config = dict(
    head_dim=64,
    d_mlp=1280,
    norm_place='pre',
    attn_scale=0.125,
    parallel_block=False,
    init_std_down=0.0,
    optimizer='muon_variant',
    lr=0.0112,
    batch_tokens=131072,
)
MLP neurons of a small language model. Each row is named by its layer, matrix (gate and up: input weights; down: output weights) and neuron, and shows model dimensions 336-527. Each number is 500 + 25 x the weight over its row's rms, rounded and kept within 0 to 999. Numbers have three digits each. A neuron's up and down rows have the sign that makes its largest values positive.
Before each neuron's rows, "fires in" lists the words (lower case) most often at its 100 highest values on Wikipedia text that the model never trained on; "fires on" lists the tokens most often at its 100 highest values on Wikipedia text that the model never trained on. A number after a token or word is its count.

fires in: "served" 16, "played" 12, "across" 12, "throughout" 10, "completed" 7
fires on: " served" 16, " played" 12, " across" 12, " throughout" 10, " completed" 7, " cover" 6
L2.gate1243:503506492476497467505527470501472489476516476475467507517519491518510498513437510484515491543528487493495476514500493471529486513494512517540498506484520491504512488506519489517557549513510508450528444459504505540480494515514515476528495487517508507451554465491496502516501481510479489470494483491496494467475538441517505507443526489443518446506456485487488452509519480443502512543494463498509509497513499559494499540538505500538537487518447542493475475498484501527487498487463459503469506496495452465499499567511495517582523501538517479518491465493539452514500499515510504455
L2.up1243:488489488579497493504569495510513505464490467533533478475477484464476505502525507513484475566480512477532532519498486501513494529488489503476454496474484493517518505491519455513532509463504498490543495495488517492488502500489507520527479532508479474468509444504481488468517475536563509498496525478495525498525515495488435506486500533473482522518455475477503496471518506486499498538485494500479510454470512530530433520473514471503538503436480467465493511501521497498537536459516534502539525498459491464504486543515481469496516483518485480488462509469508480459498535525522479432
L2.down1243:524494480505494507476504512502515513475461493510537442514499516465535528512540514469494465507512511491500516524526513473492509524507500502466451506505457498461528530499500480488473538495471524485521471464487480512498484498512496497516497494511477465509513482503513503474511502483496490513465473453525506486517500461519469501464482475488543482534488484522537522476519447470509510522485481512480529479532455541524480504488474530516493488459468559451488517465505507488492551497509521477501457496452512524511459521527524515531504533550496480505513505485469482458465532449517502511

fires in: "4" 72, "3" 7, "1" 4
fires on: " 4" 85, " 3" 7
L3.gate952:491520494526518440495493499567509490465516451502505469502482482479481465481515531518474516448475459496515528539512526550489455497461480532485516474465506512525493485511529462476487471531429480507460494505500494488504474495489467500518480521506473491496481459573463489493514501539542511473498530491470485479491533479506501544478505505504508569499484474506521473477481494479501541526514510518521535495498508480499449493465479505527482510455500534465483490493495462472506473508465544526508472512483494523494464514481496492538507495458465522504498535499505481495518472485493498527
L3.up952:500518487466530447486500476542484490494486465525519483497483461464522468493484512519488501452444466500516507513486493497487465488497478513495516525480521461514469488513491482498507514493467516511541487546454506463497471505455490502468522450456519489489534432504489490565519508523481514485475498494488533497476497511495467519461499497493481535506518490493491471417507457514507531531492522551539503495497499475462499510509493509502476437480518484485529489497507510523463447534460527499477486498521523510548496511500498509500546523516516511483490474474536505492542502495486465496
L3.down952:497527538535533523519493491494475494499491469470523476509472520490535469516488540479491505477440477502532520517500534487461516522512473474485543500466492524478530514503467518486524489546518490497496497507502517508476502477491476483515475473483480558500503493510478507510525499492503505531520526504463549520497491518490498475482519505508452528511500480546513501494502456514505505502489501523513494510488513501460467477475499476514502443457493498541533481490480491497495492539474491505456517488517489527524514521471494512493517526531469511498500478497505527527588486517524466492

fires in: "over" 37, "for" 16, "forum" 5, "fasano" 5
fires on: " over" 43, " For" 23, "as" 6, "for" 4, " Over" 4
L4.gate1278:452492523527529488530503540493504538481525473490533557486512480559482511502513497447481491467561509501443517505523505544464473506481544488494498523533545518493538527515465517479488482504484549501493511481485501492511484542516483556513486463516515520500499516509463457522534514479479527481523508503515463488514493510516546503506479512479470511500471516527462513498503518458519484494499518504536489496507511505493481502514485540539511520510477519510524494528476472518453523505464503540487482508521513476519486525484515494543491490528534500499533512473508504463481534512495533473
L4.up1278:480497513515476533446469511458452506493559495502501493510533553571487509521522567469491449465479491529478482511504512481496482497488499503493512513502503500519510495480513512512473474539505474524507501510505513432513492543491530478543530494487514519526493510520463456519530508508510481463471475474495477463473519475516543550455529480527528486528480511520493472453493483513486531476538424542511484473485512482500493507524479503484549519459510481482505500456487509502457511516513532498518479516530486496461452522471521484504509487492487507534531479492486498492500497508535531530
L4.down1278:502492512493526490518517472525481563463466515498531533496538520503512469490492472505492478483447493469476500522518443442499539556504487495544473475534510518491529487491519508560507464491491486484460489524480426477489505484504477514526480534527496538506496487494514499547527524475489460487519513502499503494544466486498495518474494461496498487518523502548494523490517512441529514487473495510463507500506485506501494496488470485511510517495497507515494477465500522477481520515480493518488440520498514483532470495503495481495521492559531523478513473491507477460549514498461456497

fires in: "for" 80, "forum" 5
fires on: " for" 66, " For" 24, "for" 6
L2.gate821:507496516518488531533502480482532509456499436521528508498525479536481503496510474448502491504490508481531516518489466499494467500491457566472506500537482508541535497436506501540488474528465500485493529522512505483473462475572505493507489517467465522505510515499458481518560530507518499480514501505541470500498518523495525549498511510525487510456509456490503532479496493491454520517550497502502487502493511520511500525563506515534487466471497491499518497529461506508489525544430459501533484543488515480478498488474499513523496522502521526492513499489472486495460497477488479504
L2.up821:469503474533496490537488498480554495487506510480496526488528504514470495513507471442492517508476511502492533532486482481482509546475479513468532506534504486510486517463457489548484466499461443482518550494490503468517443486543476540488476527498486488511505527520462477490528543487502513520492549504505473524534503518525527516512479489509460478505519506561511514483526508500502518492507478485502463498446489524481539499554480535559530480522501497497509482533472482460502496529443454446523462546511481442496516504489509493512489476467526507499492463442489471510490514451479464496
L2.down821:513498481519541489523505502514457520468492499497518533488509505481470510508484537526523513533450509511492565499501479488486537544485480491454504498517532483485504468493502507516473484491531465483511511506472431479492456475498504522544466524496499516542500500507527438517515483481488511481531505498499488483523472464493532486520517442533465502569512518545497561493521503473537482507490484511499477487465503500533511532560496491526542521523521495521518466499506471466511498531455446494529477535499484481503476501484490472481500460554494488447488480435493491501463475476477485480

fires in: "place" 27, "position" 11, "rank" 9, "places" 8, "placed" 7, "pos" 4
fires on: " place" 24, " Rank" 12, " placed" 7, " Position" 6, " places" 5, " position" 5
L3.gate1213:481546471504500486497495521498473523501493520506556499525487475483462507471477512492504498493511500489478502514471507514507495495494501504467521487480481548508474498518510447491495535520475535510532476527482482560495510493488480496502484511520485500491449477486498525548547539535467494508475517496537578559497529545509449500479496485492511507485490508494551500471501511492500519564492505492496522519533528555510508494558506542541491482518548485520475533492533500456499550496546503457466489507491492535522499497446479503477506556539487518462529523452514458493484478448466488508
L3.up1213:513503473551476440502458509496485503509503502489536483513541475544452532475503479483483521458511490475508507472519482491484539447516465483499486471512544532475478523487515479513509489513502529491519467489499457515486502494539470538491479520476498536532470484484462476459561530493547499504494495523487537539464519534477487507479519512497541505516482530546521484526524504480500456447487492514476474513505477485509495460483533491519456506463439469466505528498512499504454538479533518477467529523477482477488519479493534469485460503507489518465460504504480467479504499488508542479
L3.down1213:515497478537501466465479528487481537489452502487494514518492489481421544456503527539526525463487540472493539508488526492501480481491469494530482511515503486520503505486522463483464483530477538457542497460485536500502499506501479477493481506470509538532495513478522444434535453535485458472459493560459491525497496498527507480482459512498494517494523507498517473495500493441520514499532505506516503528494534522486540538502545503540490486434466511490492490470468480452507532510530543471506488535495463523480505505475469486502474537520502499478481528520523458499445522451504523500

fires in: "name" 31, "insignia" 10, "title" 8, "date" 6, "history" 5
fires on: " name" 29, "ign" 10, " title" 8, "K" 7, " date" 6, " sign" 5
L5.gate674:490491434477578524478565503513510460483483509477529464528519481516498494509514480473497518495497537505484506478452505473472518487485476528517515534453521504537529504516530506478512482469492483477496522515469509498465469475507496467509483467521480482444467475457542475472502518532475504538508509524535515483503518510506521490491487527456488510475485468513491505481492483492516464471505494501510455511522497500485513477524511490468525478520504543501451559498517497475521514493438485476453509493454551523494472492429552475513545496503506464500512544520519489483473439487518498449
L5.up674:489508489523463489533525519514498485493495495469479485445477496488500497482509495453502496526490520465510485526502484495526526477543485487517497527476525502513521485511504545501483496491523495502518496483499499466459499535491491503552536504540516505480488499538538470490490526522460492478484460473505462525542519516450530514478493476489487472449481491493500500535502498494495524502448523454439489476534488500482462528510524513491485496433510502469518530494508522496514484517491515539548496512539532473472492495516525537515497471507473534506525541506442460534520472460500527535
L5.down674:466481470508525527493496505475478489482497527476532512458478546456537519503529529515522538540514505513510500476473507496507554480519474531514540498540532494503528511514530471531525505518484475540477539479540481505505495470492498517477481507526530484514482511525511483474484517482510477483500518509483501493529522533502515540479490502509480494530486519544483492508449544475467507457462510488489522490484480493450475539537507510499552473516510524485480509484491492491513520473510531503501578524527499496515482540559500468502481519500552493516491511478485526513505466451532498510

fires in: "in" 36, "at" 9, "near" 5, "through" 4, "on" 4
fires on: " in" 36, " at" 9, " through" 4, " on" 4, " near" 4
L5.gate497:479522506517487491519511512473479495476489499509503491497467545469528468519478472508479486516511528488484536492468467494465541505508508439522521497519547488531540499493481498486504510493539532524495493515512499489492465484502513452505499532473520485451454493511476482480502491530519535500493506475495513514530482485484505484470548494473493507530459464542443499485484512500513500480487490485517532532534496494501493489538499479474485550442474496496472475520509526459528509490498511487510526504488519537532478540534525487486499523475495490531472516509470470502530502479551470558
L5.up497:473578455515456534525551473484520506481492540503523506462520505487509446508474484514482490484499510507469530504501507503490502528501541467555496510530508513471530472520537498490537481473542495507494489491445519509496501454504532531550534536484491517492479473509502535492515497528518527480501513492484521501486484471493523553470504531482505517475497455548490553471483540501488513494508488482473499501478488531506500436480511515518529520470509523536474489506461453474525507518476517527518485489542547547517498520502496535495543490509480488506495477524485488498499504487518493483
L5.down497:511515474442480502474444498523492551476455514507485509490462473526499513496482526507480502527486497497505490478454483522526514481506498540524484496486490509525466523483507535491491489481506512506508504504535502469530497479500527533529490500504500529536547478521519508521472487485482490508488529489468459468489476524497458487529542490496474507477461500501496463470483552494522507417484538513468521544534501510478501483511442501513554529484520498497497463478484534523463519530471488524519512510517465541521521528532543512472487428490531498540478495484460497488486488477542496536

fires in: "while" 51, "although" 14, "when" 10, "where" 5, "though" 4, "turnout" 4
fires on: " while" 30, " While" 13, " Although" 7, "While" 7, " when" 7, " although" 5
L4.gate636:507505508486509537498535510481535516524551495460496516518462516528503483477458507504516504492499528469532494510469490513510487537485538510542456514510536531528520495514469504501480524494475516502465525492520490509476532515494502503486506488485472523505517525519529492506480506555495505486520537515496500517458503500494501559482515533471495515499463532503466473462491539510510486490552523535503520483513431501570516516508483514502485460547496516452450509518476502505482526495481498497475539484467495474467459531488523484475450467476530475430485546509493563489445477531504522463
L4.up636:489473478502513522502479505536549493496523491550480482488458500528488500480563469468528549506490471475501505502535515457478517518506475457490499448457475508516519467497491516506494486473520442528509501508539508498476476519463502491512467511443512533503485520476509487505534557496536483480514523538460485517491510521500516525482531518529494519519491506481503497517510546483476562467543490518490509502483486517510524501481484513487507512493504520524492528491503482464523494507527537452498524455511478457513489459530496515476465537479492464465523534498466509506516533514494527504
L4.down636:502479507490489505526505476469493505481498467510450481524471507507535463512534521473467488489488495480468519481514497491461488446533474521479492491529519494517509492500489526467518486479473527517511485467468504536512484511484479510541503492502451480463514514538511474454518495496507487482511516503493482468508492517471450485466439478505466483504494517468498517480479542493543488534500462519533553475504495514514538497486497495517523508498500523504484531529472530501497468485516535485492523490495480506482478510510507537450470463488503489441548502504491514524473491515452532487

fires in: "up" 66, "house" 4
fires on: " up" 60, " Up" 12, "ote" 5, "-up" 5, " House" 4, "ate" 4
L3.gate633:520475483498475496519507471539538512521496519475511492499523507535509483483540454489501493519522537424477475479464492466487541487536479486474496537543463454499510526519475511506423490483470519459508528514532495513511501485493496494566512536494508495494534543533466487558505473505514564498476534505525497468484446512537495506486507536523550514540485515498521517482503565514469487494467541523514471500504510467466474476525492451524492476500536509458501563479545489495493474457497529472488529482492476497497466484422496536491507504527516482530531516497500491512570525531526552493
L3.up633:471483470547518468536522494524494486461483510453513531472526496545527467493518514492477492502481509456526488528467490511474525507496518506479473471526494498489476541500479511518487472522454450531511490460492495506485481546479515490535538503512535507524484532524477461515505467453490508467480551510490484478512468481557499492499513481507507478465508474493503453539433479477489523462500478529514441499517492487477467456562474489508541557469476522484490499466515509515481437473485506516479501453464492475494490482452517504509538480461532500520530465489541526474512486499508499472
L3.down633:509493475519468500518512511536479485477492499460497460496506503525533510512471512514460464516497522494515425512490495517481522513534533460508476478541466494505451504494466524531475544537521490530487458465516463519532476530514484482520518465501528487503457510506512437483520471468521535468513501536525491478479479553511540475504504512526523490494491493528525501567452471478489486505490480517488492533499513496470483492491500505464490486526458508536496516539525491443512508492505472500491519471490499520526499470501523468532518520470517529500489503462522490555522538471492494468

fires in: "new" 50, "for" 14, "by" 8, "forum" 5
fires on: " New" 52, " For" 22, " By" 11, " To" 4
L2.gate30:488541481518510496516495520472493536484509482482529493507500504529526452491502520480448496476538505439468518487488505432520477487519472519483527471513474527497527508511536498487489503511454531525499512486485498489486493491479473536461527525485538487471484482518539500549521455503457520465476534481487471486477530458483514489508515487506520481502528488517501508466514494513471461538476463504522504516525432530476485527549499513509491497499511504465500495509533512514470483508533507526536524485521507513506495478493490471506480518508524519469525550486491465483494485457457539491
L2.up30:466524492530473504542454533508472499533506514477494528479530477525485510483494543493453496504506527519511471456495480523558487514487539526520535519455517516502517490461451533532496527503529489490465498490509520493462467515483484504528511491495504521505505496549501503485511539480510512453461504491498426484499531543515551473503513491544532488500456503507513514490469511489508493465492533488537478508486491475508528509496560569467535520509515477532447514475469459465478497480497471471527457516520502500491503490475504486459539486510477547504503503506468514430479452521515456497
L2.down30:500522452487472492467522494510518505492498505486512513536527498516484490457474549494484472480477475518460527489509458563543492525468517487478511505495511513511516461478473502507476463519527482517552522502482529493477542493527503475547459541532484484516525444483515499494489509499467512460523550469526469515539509486513436507509469489504492518544479524486530500503504505504531489478522542512510503488488466486563505494494496529515506480519468453496442514459497497491521505500466514467471514457485511500538478489507543508500539478478491493508484489494525442454526504536511497495

fires in: "in" 25, "on" 18, "for" 9
fires on: " in" 28, " In" 9, " for" 9, " on" 9, " On" 8, "on" 6
L7.gate856:461497468469525490484526492511445510464482479497538499507485473533497527500498493532516498459499478470516512529490510582492478551509455523485519455459478521481471462488503493494495446531510460467490535505539447524451507513513538545550485533495496473490513503491475534488534509497466469446508504489509471536512479503524487519482497475533474464547460517507531542483470467446504531503516494465478516511516541494506492528496497534457502501474477449486454473470458509512491510486477494512495471500551548436479537477505489499489471489526485505518548506530481474514478532534493506480
L7.up856:513513465473496484541505500519531543515479515522498496517521525582505480477534477474528494491482484547508547509482495516445478568514503557510496482485511505482495491478497493544458516488510509466510487528463485481508476521506523527505491500490510519535514454489510534542472469504493482472493492518527499472461481485474484453486495480518457530521498491502463524494518448452497505495494555452511509500462498523488478533544499524531536516471510512515477528490466514532516517488478492490494522517468513496503490517479552492511515482546476518496508524509532472472448488515527536515
L7.down856:525478503503521531503464524463475515482475488529446498528484478488473500499501511497519465466497521505494497518496441506530494512531449507494529504521487471512512548508489520494477528493520493457543534500455451503509530454510544506490520525477491493505501479516508445540490510519469479484484501496492461496498478524511555477544442483546464503536496503473466530514528545477483469490484514471486558482504491484491506489524474523477504495504477487541485482500490540473480469516488503532518516479465539473544505515501514512545530501512536490468527523493498500456496488485532490499

fires in: "in" 52, "from" 13, "of" 13, "at" 8
fires on: " in" 52, " from" 13, " of" 13, " at" 8
L8.gate61:497497461472488482512493517481528515504531522456504475479457556533522481516494505487481461510537477487447479510499506501496491520473457497478481513470519510527525566509490526465502531492468507503490533481520513506496498517512458523493529526466482534490528488491478480520519514481505486495513467481498494487517532509442507533455504499488537509516513517507517458541489470487478568528506467527478483521506521488540494539452536511509515500490521514519526482463527467480493505499497462530522520488515453505494543522521531515451523537528515484491436493503482460537460498494521498545
L8.up61:509437478457496496539515492500467552500504499462465493509519517497475515472489553464506527503465519493475529533491526522513492524523495490466492539487473516525541514515483460481532513518508504475425490471527500516558515498502481496487472485513469483476482501505487518474488496494484499478500519513509484488481475437531520508484492535566541538517510512544547483497499485521490536490534512525528498459498510516527508447489472532504498502490519553535476534496489529423523519535523459494527502475502506502505517493523496524532535477495497505509508482474513497516527492481463494452
L8.down61:466459532508470503521515505510516456539448530460465490557474499489525502504475500516470445490513530465471530528510521454497493567494558510491494540491524481507503485522503490523520503495514482478514513450513502473482496492525503477540480515484441491483532517504494514505491493527507484483519504522484500464504465533529517535511531497496478535493518507475485479507491460521509474514487550452519435509488516510532509482518489495487507512504501483528527466513502528517492475453492550501472510504525487473515488545522475512505489498475542477564460508471518486449521495519448555512

fires in: "in" 54, "of" 16, "on" 6
fires on: " in" 54, " of" 16, " on" 6
L8.gate601:522506475484486481518500493522506525479517523497531539487500487498550479507471512495471502508515498476505499509494527571506466470518515470520510525498488524478499473488474491475495496444481493473486482493487520461495480527503538519531512501532471496450453462524457509526481516512484472471533540543556473492538512523489502487517511519553499519513495501492492460489495457481509501532476482498464436522514490498510460554511538515515513487431463504471540490500484494483514506496535531505484491503522481490499483491466498503461492491582524509516504456488488485488501490481527492513
L8.up601:495514473452482497501505486530533515494497525472489506483462487548494470489511483463496484499487519505499515519512498482481475454503489476505486459486529468472503490488493511526468528491529434488519504514492458507523488518507532513470496520508477473508483486512467561504485534481489516494449532477485547535464497491514505504482504525500516490464494498501477514476523489506508492542486480536565477468551472512501503512515508493480507531479492533490467520487476500483544528498555473517517523528491500522527503526508510494500478486546495509515487491553535478454539528534462460535
L8.down601:510499504484507453463502508481516489509427503524487485491517497516487466513506475455491489493480477489474513482485481513509476513440508519462487511495529537487484522534505531508525407504534471501514522512495502521534453487567507508485479475508517507547483501511494488512456555488551513505500542469490504470534529451502491469516492466481517515516488517487439498502497486544504521528478496542496545490526496499521498490446512542479435480494497540462451493486499509479501471468541553491574492470493497506494462527496486500490470530525468522470526514530503505537437464453501489456

fires in: "of" 35, "in" 19, "at" 10, "on" 7, "near" 5
fires on: " of" 35, " in" 19, " at" 10, " on" 7
L7.gate573:502508511546482521492531507427491483498512506468524513512475531493495485509494521529495461508567508510505511529488469464468526498541471492487492515482480490466488542524464509501480515463492520525543493511527505508485512450493510476504516506482475520532506457568502506450480485489499506485517541446482499487534444533456488512473480526474493525454491481487518484502483525492522508473509489498508494540468463517489505535516509462477466521511462495469462489505494521509482510494530527526511540497477501507552489544528526530487501500465486486490497471492489502484450515477476496494
L7.up573:473527489504522482478510466456443501484490498495528498510525472537505449531492490504531500466499512545516519484491472522499466543512513506510478515496488524537561554496532509472536476486494541533559473531480513483492498550542507480525465486488520507497490480491503509529500464523467529509512477489519470514507487468497512516485465496490524500509514443508500548507527505524508508522487523502522502504449510510489499534433465503483521531488494524480479469510460504505478517478484473503502550494501494499510481529513493524506465533492516503493490492516481508456527473514489471556
L7.down573:448550522509487482479468510484517506486487506529460478491487513472484506512502504493460497453493545505481504511482512525504458490505582502518486501477514468500505510501511486495489507454537472499506492510513537510503488521452519508466458518452489503498517452473508513515500488485511545504480500513491507454476541487468539453542518496483497536476502497446495450512443498536474489520554503456531509488536494473540501467447490473538502509517550525530498512502470473530487494447529546504499490518511513535482462519505513525483501479515559490471506488553541522530487508507479479501

fires in: "states" 35, "s" 27, "us" 23, "usd" 4
fires on: " States" 35, " US" 33, " U.S." 25, "US" 4
L2.gate161:513462522474516470464519480523508502496493520475457535509491482553493516497559487475514508486479453482493467533471505458493511528434498495514506489495545524463489515510534530490479465511512490467506505511505530493457506490496514538475500525516508442466460519496504520546495505494507552512494466510504482486478521445513498515506492518522496537507533498472490457487459492494458511529553455511546479456515517569493475509547507513479522493539486511495481490458509442542474521501469506438503468522447483524483486476515508522478508471488540508530553468471527489486529490462514499539
L2.up161:490466508536512537507512489492504532525482505485472512494477486517484499490529483444528517470521490520489463531497507460513527518466519527494510533520518526459491551522536543520510482475521523496486504514543484509462498530483498536489478472522493498480433522519512500537536540507529539504506443466502443508516531509511530466502522518502501520469527470511505454498510517500497481525520504479497478447474481491487519490481492560520503540527499524489500528459486517547482494493494520491567510518449478499537513510487466492510482474491481539529533452510495489497533492509510510494
L2.down161:464501538509527515494544494481496472502491483456519502504478530498495536511489491474512524522496485541478505503494508459519523513459533466493479504524506501472529520488515534493451499471494515485518517493517513505497513494533524506481490521490496488547463536500530504514508543491520548495490468466476477507525494467521476474497506531525492510488485498515544496509479456537459524528504509504499491473526499543443471530481453543450533482544508503513471482500512511502498526495498479495490515492467470470541503508486498498504501487515510502531512478515505500483511473490503493511

fires in: "the" 27, "he" 7, "they" 6, "never" 6, "it" 5, "a" 5
fires on: " the" 28, " a" 9, " he" 7, " they" 5, " we" 5, " never" 5
L7.gate646:445486496469460557496514477497524409473472477484510449510459481504480516475500534468475427490496509507502488503484524530493487514503551524527525547510483491533490526530528463502474451520520523517467486493499496453497520501484454487513543489510505504523454524463460467539494593496515533530525493501552489569491464528503482511521501479516454524483491537541513474520478473487514490468491507512549531492497475494497517500509522482491520459500492507504481544502490493480465508545503515462500525489521493503502498527466498481504515479519536492530479524474457523500545505473491493488
L7.up646:483525488490502520495514502501527486489505486490478491513561501522457513497528487500521476509504518552506470506500519502501501529529520506528514509530475565508486513498503498536491489518526503454471499504497483499512479480533472495505539459478515490497515503450505496509504511511499565490502455515536515536473504516493463532498539515483494504494539509526503462494441532485512448502508516490504489458465489554493537511483545481520466485512504535493535500480494494493481502534554503431492478533493470548513449515478509518526507501500468494516484537492510481481476468500506513507
L7.down646:469510483496470444463516509511485490495507501535505531501493472491445543505445481535454494523511477522524506496538489502519531480501539538529522506507504519451488494513503442487511475513502499486511513496505519527531529471480469509515479470479493515521529550481489481512431472548479493466494453501507503472491507449466496511477452479515512470467523513494513484528527464486526475534501464466507525512452505491497507511464526472517478501490485500496499482483517471491467451454502516470477500549513481545484465505479528513522557511479473489520481504481540461492527492483533502519

fires in: "by" 35, "to" 14, "in" 9, "at" 8, "from" 6
fires on: " by" 35, " to" 14, " in" 10, " at" 8, "ab" 8, " from" 6
L7.gate501:453517520513508471476510511501518501498508522461449500497500528535492444517506502478500498480491473526469480550468498587488491530513452491534471525497494497489515475488430532487500517538495516505453437499529467460466482459487517472508513489479493506513492530501519487531492470518437545496495494497496474477519515521485550499471461459541500523493479476509477469517510466497475515550458470463478463521510516477501528485492494476530491499539470509515508511483509479484465532549514475511531500464489539514515523517525485493520503458466515472519498498540496516525523529500494510463
L7.up501:485468519519469471499521513436526489523475483485511497466528488455505513494490541529499508528508517480488509480538512524492465519495492436488507534516523521482497506478514469488522561504515512512470555470491509504474490511455487490523517474531473512487470498499543475526494511532475459468534461513497487508477447500501492491481494501529548487493477522513481543508507485495483512531514487446549517498498519474469507502515471511508531549509485524466516510464515479523482498494491508514503533494528512571523499516472536466557496525530483487467491507510525500510532495506508503518
L7.down501:495471510444523487491463454507506497508536518506531498539459549493527477488464511467483519515556490467530486484537467487513536473506488496488505474504521512470508503509507524564471490521509517448530541464480519473497526498500463486508505503488498540466514463473494502527494520500520500512513546521500468482492493529478517508485504487463467508478500536530473477504504523499446522507491496498545509503528477532523494540523496486482541492500483447479443522451503526463536518496504511469527515504475523492520524476512525510516487491547482492547475489472551519500474486526488494511

fires in: "3" 37, "4" 25, "apps" 10, "s" 9
fires on: " 3" 39, " 4" 30, " Apps" 10, " medalist(s)" 9
L3.gate673:495496465517464505508524507491451466509477520465503508504491501495511524494477472494472489468482491492475507495505491474539488535505496508495527463471546558550511547475505532484519488477525549503495496481499525507508505481477501470489468516516455449519519462523534551480505518545466513467491501522507485509493513507470533468470518511495525504528511482518517487510480513477521520518533470507456493483535472499471500499593499498537529498554480522461541527515475454516467493497466489498478518513490423520511491552503475455489527506486500476480511472445474482504531505481527503472
L3.up673:507503476503470523436509496465549507542523497483455475511542497491506522480493490521497464492491506488493505487482539471459492469448480541498487494551483512539492497467508518462493510483544518464533475494502479510480495493478520500494491519461514479483516514507473515484484543548522538482508514513492506500502539459468494518503552498487500532514551508524533478582468490484489499518543508505454534521491517470522500490513496509494538493537516524475528499481490516511481506522507505551466461505512490524484471510518498473539530494483504489491545486464498472521487461463503556509
L3.down673:471519502490498508521518494531483482481525484503509517477518533510477502523460490528513468463464541494457495464522516443516534506528481479468510472495492546517477478444485518431504472507555511484515510492485489542518462502505505510490469514506472524536528503520498553494517507501471523483505525538495521458494489475476538500505495490512512492474528506473554530528488486494482477529502507512486509546477464482499459458522509468527511507538485519537548470472495516548483505487475495490500521500492444506460475509523496481551465497491460524464518491455496534474503531480518516499

fires in: "world" 57, "states" 15, "church" 5, "civil" 5
fires on: " World" 57, " States" 15, " Con" 11, "iscopal" 5, " Church" 5
L2.gate582:505483477454531496520540504504551476546497498503511467498488514473500582485525519479499508479480491532510528517434536510474470519510499500497498490482477516517489503510486518453508498525491545495521484483514499501505454462510483510505491524497552511506484466523504507494487496522517517547519548498512518510510523478517514499536469496514454491467484463506498452468492501495465507526539433483500473492476479528483501487513526533489441457512450520497499497469523500534510512509469497499508518560516459463499505485537472519461514532474503490491555458493509509527500514486516479520
L2.up582:524521467508528542508521505526504498509514478478495504481467486478492518503502469451534497516497490527570488532495542492492503503532512524489509475509511518545480497519535501499459497473504524527522497484463425475484498511488497489471512490495542535455470499505470505525503510498532498521489528501553504536482518463527491547493512467482457478485503508485506477496502539449483478498506498480480494462532521490496492502517496541534486515509505507489510483492520510515483446455475463544495460549494432511475533502497501524519475534522479515489531462544491450475492519501476504521
L2.down582:543507516457501501473511486507530470543496504487465469482499543528465529474463495508510455491527532530491475555494506504502502503482527545483511494471440517520481533488478490479485475529488477513468511483488421488532516526460529557517489514476513525523491493530502486493531509468466503508502502471487464501451548497501515503511497485496473445477508502503470507528460492488513521511474442454518455503530509504505521557529485493466494507527502491495494442521536511539520519501522513520442510475521492481484541499548557472454493497512429462485483478475477476452506532518503535580

fires in: "up" 41, "mansur" 6, "images" 4
fires on: " up" 38, "ans" 28, "-up" 7, " Im" 7
L2.gate693:539515481507466458513453482516502481554516489478512515530519537504493490539521533422471473528499475444508490505531549480461522522500504439502508520526486500501517530580472491517474457463489508494506531495494500475497488519488517540474502488482472473500491466518461449472477514478508495518474499508532509457495474555520500480514457515462521502490522464482527477488528514482531493497465484541522488501514487485477515514514502533526517479482462505474491525496513529482489455533534491539516486553533505536485503477514485486522567541475525502555455491480495488507504497539467511501
L2.up693:508503520471495511524475485506512528467486525457471509486522505463498533437481526480468488549506491448503508467541495499509515568473501473511473503469481493532483507477487516488460517506457408507536514550532484539480526530510528497477496492485488467499494523525512457468527494544499495522451472509487499486439512477488499516518530486480465512517508523509521455519434500504467471506493505528494479534522523504448466488526491527483514520512472488500473519485507469533511491488524504495498453441509501516516522490473475496517490493536496509532477494448503480531532516520532528454
L2.down693:503513487477509523527470478511525551486486491489460503495524534498541470469517506497455493539522489435505460496514531472478538541551491501539468483508498505507473496512478491537519460518474448511475547520511498504482464530489455513486503469506510487500467497521521464493498528507504453540470482549488499516433559488525512508516511501507470465494497531483514471489517470497484490484499469489521483512501476505467528500505491528490508476469471540494483480498509525514509505501532484529499495498512495505536543434504459460488540511490501469528510478435492498553543517518530495505

fires in: "name" 22, "model" 11, "date" 11, "story" 8, "role" 7
fires on: " name" 22, " model" 11, " story" 9, " role" 7, " date" 7
L2.gate1075:491457487504486545494543470438520545492510529506545481494498434485484533490541493481485488502545504543548509469482516488470484573482491481500553488461463505449532511518496494532501466484445483526527538528509494497494496522527461491501494456453513506472456533487511483491550495513518517481523531480465499544475498527494484465518502482469523519508485506509527482547490500511477487470515444483508533486524476473515518425496472469485480505473488530482532498481549504484520512529426507520492467459495509502474482493483453508521492507523459466483537512444492496501462500534515507517
L2.up1075:478452444508514524470522474487499515510502529478482504509497466506511508471550463514508487533504532542516529470510511510495501519453484521540550518497509534460468495470506515499456469484443485494506447495473434513476494565525534444493480508516517474478535470476559469536551505524482515518485475503483520544509492498466477477492500481484483490472489530505513513535499502486479486498524470466481532483522456492491565462505478505496490517491523534486537541442512515502522462554493502540492493512530518533497500514499493517493488504530439491481484484450502523480487472540511491512
L2.down1075:505512512527523510507494503459519530496511518457508501510492506467518507489516472500514489512539520500526496567510545514527523527495487498522529525476534507465491496526556503484490469483490466494502495517520480529492473517463496493456511488499520542472524436516509492448523520517521523504484477523485560501490492498490503519490490533527488491542526522466524473479484493497490513478496513494534492551468508516476574501481508463548501559464524510503498507482505489502515509538488489510477502485504500485502501474494504474464495486498472488494511474450489517480444492478521488488